From a checkpoint of a small transformer trained on Wikipedia: 8 layers.
MLP neurons of a small language model. Each row is named by its layer, matrix (down: output weights) and neuron, and shows model dimensions 256-383. Each number is 500 + 50 x the weight over its row's rms, rounded and kept within 0 to 999. Numbers have three digits each.
A block is one neuron, or neurons of one layer that tend to fire together. Before each block is what it responds to, as a language model described it from the Wikipedia text at the highest values.

Sports table header words. Words in sports results tables and headings, chiefly the Team column after Pos, plus Men's, Goals, Cup and competition or event names.
L2.down27:512513482475404506495529445475496479457481408520521471527496493507483524454446475537444496455501526404400570548554445526480478512499603547364547524452512533456525528476477446552517548524524567596491430550545420419399459476513422389528535530468503489596547546385509439526437503597453501600483480512555538538460482568456563507545521477516476501462511488432548472494535493591524572495555
L2.down31:529485483491485506495476434499469469589465533530570535471535541523544503516513447513527466483410471420473593451495387519461479434468574457431465521534585458546490458574442492606530477536457527488531534532467589511487507406519523401477496485520518531456510453416580511520527486515510422446447498497446559472523468453502527519587585510517503526490496610522513500518517472509474503440563
L2.down65:447540560442513447495525516545545603475568487537471514614676466467502457498417452550504483539535562461491526525533467515514456555508497468451480476512375461592500511505516471536539538462433406531544520523507496587509504453528521426533517434551468487574495508463618503509643494486483596421439437509486480464536465495546477448496561636441451559473542460494522487480440514509454513463452
L2.down354:484453465465479500399508502548569451503537489541552531465490433447486486458496530587462475488513551444484493534527587422512522408453564501545484515471509489404497483604570527607514514527507466456471489459449571451439586483466524599460489486459494459516508483429500455494498492471509510430469475462479454449515583543461464537490533502443426539497526508472462444542555560462500489392485
L2.down355:455528477467442483532544542414531445474560499458473541560441494510487583478419554495471513522665551499555463482483562543549465598466497446484480508450627437463485502497525546468464542597528407465501491411515502541590445532517492496496502491475477479542363523468498501465556547532500462572485471485571503512572541569501504445427407490480536511537619603466476540463526534480481522412494
L2.down846:541540434467446557465540455498451520445538510516491479490622582508498406476469477492493473412581478462457470491550402560417516522445418426528521500479484540537550522506536481624447580441549385508554492509430551530436480394456454450457498468474486477557559518414437413520588501547485546439489447503493557526497515505551475559477515495387542446520481459542562478495485537558515532595534
L2.down945:472455434517472491518555447583447496562411490490520493539530476401547400539407516473564433459496594429432542504494455480569472504462458552510472473582555625549520452509454533487561485418476477391563465513470502398509421395506431506462539501532463504500489507415485513545477564474474547437470586509555480464573474488465542501503548549435529493493538526505517560537475478456499645471433
L2.down1342:513484482505476533521536427499589526433514476533453520501476419439518465398419526477538535457607551592528489467519644488438513513454377505508512463485425579489514562561429499594523502491530463569553493473490487578514605543473506539547537529400447485506524557593463433546483500544509533631480392485512463444488540569508471466451572556526402468519510504525528532519529521554507521546467

Plural noun endings. Plural suffix pieces completing a noun, often after "these", "many" or "numerous", such as pot-ters, sn-akes, veh-icles, box-es, guit-ars.
L4.down371:624493493438476562542436500553515502519502515548536497565513446502508536541524561508489467574434509485540504438509500460584459578471558435513534584520459428511514505440453440519573540499549459442553542496441541567495517466578571526466441525466541495442295490504483509570501493482501562434478506400510459546495435541531446557449462456422492485520543467574459536521490581519444519409425
L4.down491:436490560456499503481483499498548455506552477493489572502544566576543534495533524458523553508564567524539489531533519580651527410554429554572495487453582541517495425520515537432463500409501460452502519454589481464575481562518561433573570521518449548640514476468514483471497546591566454394525525524587486503562523539374540420483417548588533392414453552565494437487563507495495593491518
L4.down511:475522470499537467602522408469527532530505561568417546432504539545445516541523503596496536533502533483539494453402478495497451460463504556440469536481516506512579427414517492574481518500524505460458503514578512543519486520472556446470493487527440500446469529512465448557376548438538388466512571441530571550464523573473505436410575466559528480495468538593476480444585459549480503455593
L4.down602:503540509483526491492566455480549475472554524585443475489550470557427461520492554576434541414524488423452492451475453494568460522505487619484398565555570521503443470544447492562503541513534487530590617398539578496549404562450514470426555579547404464397534452446585503481481491535459397445487520529448471545500568522485641458450489483662545449467446552562486526468541534498466567436519
L4.down609:472493457528469470419583483500557469462529488505487499500452444549544498558587485512499516464484477532520472481569480488574563454576389587521516484385522491417529446601531503513453491537569539532519564490554474505503466460551542496594509485564495558543520498498628444478502548591490437610512510419542466465587471502440555487554546541470469496448453585456495313482595569453454560584514
L4.down1013:352553509537541485576474539493629477573454509543457441477556542578528440487518497580507521486535421465468533496471527505536436455452485575424551492467536525510569447489512533622477536505452494518442495457545471508480445520493496456533503512459438516526533510585549446496454467472537376436499460443482467576541619633445447439460517522521553484444445607587525468486585481476463509579511
L4.down1089:424568499483560435615440499477596540497422529441491492515598571521519537506522447565445473569416586529554493524506485531496454403507509529510467465418529478480545503488515535492558408435479503517522559469541461487512486593536542432493623579432449529527535528584470530458462458580608497506538435476455470540463534588441472510522444505480575544487431550501600533541547421539407512508563
L4.down1458:522484517577510490561405559465472436623518477527518476576469510598443570518522523536466466528512472425492504461565477535523537478464511566506493437450499520502472546441494439476400510484526478502441421537587444528598551578454516472475477511479472576595476500567481520542450472506561417481542517533544539537532524434419441438457412382540449517466444543508493404505524512422531530505542

Mid-name event tokens. Word pieces inside multi-word names after a year or "the", mostly sports competitions: U(23), Summer (Paralympics), Men's, World (Series), UK (Albums Chart).
L5.down78:494452555403479533485499481564423598487483459481467506507583467514519517453461479576486489480396531415468446424483501576470397496557530467505525499583431500513551533523507496543466490450386504476512460529465468409516535474562483529490491576519522508574488470531574552545565481469443508423512512479517498535553564509462495527492452464475422454552544528486483562507494454441517449487456

Plural noun endings. Final plural suffix pieces that complete a noun naming a group (ors, ations, ons, ts, ers), plus plural pronouns referring back to it, such as They and , which.
L5.down383:489556538539541486500524411467488483482523485561540415514492514502439464513547443475444421464508448396434596476533619495507493620497463491448572533460514535487585478559531508437468475588518566483467563517501507497464407508453467429547592586492571491499466468524561496520456538467442514570429405444493511493502507629424539528479484607506560395504490587479617397516473523524545547507534

Table header cells. Column-name cells in the header row of markdown tables, strongest on Pld after Pos | Team in league tables; also Party, Date, Role, Votes, and section headings like International career.
L4.down347:549467471508502553484588520562532522535530513430535494523502566497503424542468530381554599473505555467518518470560509466539485442426437494548485448544464511474560480564509469579507500613569563425480481467474431549472569594491525584504439454402491519486482516483404505484453550516478526527530451536514536501482480527434511559558556433490484401496486501551541513463560519429545477579513
L4.down481:505495499480531510518418462453541488561446537544501592474471542491526428538594627500508470536498546462527438430494481455454461524407588486459525547509610452456475422499498525589498396487523560449546605509482526570530555420473430438522516482461526522441508469466583484498465508495532452564497535455587473481490464554433466506532510488553473499483460520514432530476511446579445454447574
L4.down717:415549555445514539490405405558537465502506524489497511509500509449480492465458506479552449528461564412451466510469405501466531533452534549509526497471462510522484425526492390528523504498509465491534633438498535593473484483562562598527487466508505563637550501507511425497527451456443585530439496547521576547543510487447532505537502399505480469446450463422499525524583528436552390528475
L4.down755:492426473502462519538486517527611532579491531457586510535524567509537504542523588482459543488519464516382519596573472485506445491502424529457492447523517567511464444461448458503570460611477589534518466503529493432398522530461552472558373437442537518462485534460388407432509486467533495496502497598458539422550463585451471506521544568479535475494494493533516521463521438470486541459590
L4.down820:541485486495523430477467521584568538572504480512501466567529489573516487458529609536571526503517574452416530483417487375528498604561475483507467485520482395518482459465413369588511557490455552501488518457453445453497500457473569410494431577488473463426549493521512440420498507556499539553494475598488514514436621457517397531514402520553430504468489466491512476495549525447436381432516
L4.down925:543487449474478572557443511447595513490497504484490499603501561432460479513451458499510490434476515521516512481570615505517558548527428525494426539487508544474521433508536537565465455499615568404397480471505502516546410541580600581543522466543532614552500513491428540505472527584531643558461492445485498514591549538526506497471509495590496476456517526521515431433553467509532389525470
L4.down1038:528450431473594550526490510499494484409463509466523522535470576609415521551473523412515400546411489568457518553596433476403491509538518518450523519487419486459500500459485555525583435450430425529510523537452524477559495492547531448445456442455541444545467452597528473544511444459563492579485610539442453525560503453513523558469440558557468521467432525456549452527471450543458505441480
L4.down1226:481465409468497460449451441535511411527503485543519512506475452567464484494406570485569517550603548500430546443623401434508567489504366469506461467498546506555545429633491484566516498469560435507491397426469505376435533467470585524426477413604555470417488513493462411461487530512561513518511500542466543515470508482458460514542489558587439458460416573517503485573441504590497456522567

Word-final plural suffixes. Final subword pieces that end a word split into several tokens, mostly plural endings like bo-ats, weap-ons, rank-ings, atroc-ities, often before punctuation or "and".
L2.down356:447459493478509560486487562487601449563574504508538487553591500516516448430487502553483485465534470416441445451578547475518454477432525550418452514538469484443495514459463634588555474590560510496475409454575493502448497576592616466463492577519481512546488589514527547479511567512505478484469380438510464555466645540403463514438551522468550440463393507441504457537507606518461493564503
L2.down410:507477580585482447507448562454537575464497523516479520520417522533480462525509517417504484557608433499452448454456560507566521501442635456530512503444542478500525537469509564496493429551539465502487506554444370543472582546385490506602515538524505522498410478447503457547511432529506521565535521414447565546506438644446481456517501521431572458486509473510496535506595508472454506451444
L2.down537:542504513504465492516524480483525525544469501477478499440469551520491514478458462545553454483541442434486472431527481530490546570556556481558487538485572508524515476542491423440456575522449512558457445501447452495505546444507497478567508487492482454456535477402566512420569427479512478418462486543546554591510437466466502520581479580436557543498472549531561358491462386454462485402405
L2.down843:514569591480511544486462581522487522545512439498493468509542492530427494479544508517453528527586539496512510448471531485507580480540425469493517513468491516468502478473527520483517519553583490485402557430425562530579516550437501491539517488487445453499568449525453500505561553504487393506486508555631425492476421516500535451592496462625573464530508532462519370489559521530435464487508
L2.down1069:517537444487461510432470500497539491551434497393520429526559528477497560450469415456498520364529515455618531458511494481528449480465475553600514550556456458551530496563408430546515489546520532493459513467547469467356513476456456484476456572578542345518532487549516499532471357545548405547434467619486523406520579526494477418542442361568457386516473498539466530462498566480502439521530
L2.down1256:444499483479526446505516496491464477476537506463498442544503470493540466452521374585489523459537444398405640388515557424520481416641516509507452516580504525460489457553509516514547513546583523476484501503511540563402421596345516555483507515486633438437547492446475497521497489552482567568491424527531499512545544541446541551499477467572603464513473591494488429514499557484486480415512
L2.down1331:447465522478595556567518568455596488498545583470468476471540446525452509465423386555483550497556543455473528534489583479589481402480596521485435501495511564358488550499499459477477446530585530555481422459578404555471472495385599486508514606487563514526489551468516528508514465512500478593464487415580497613498516528510487455406505550467493533546486536457532497444522520472479565525554
L2.down1458:560519568515596559405489465469471568512467489390493488514485474590513522522546544471440553480474535467468609478472464487466522520545453513476517530511491530508479539586442506470443417506514482488389622527480480437555535456423509555513506503555534428539487522493470448456512515521514422441428522544635519552504431494568512523542539398513493514504430515506465541424506501448486483434553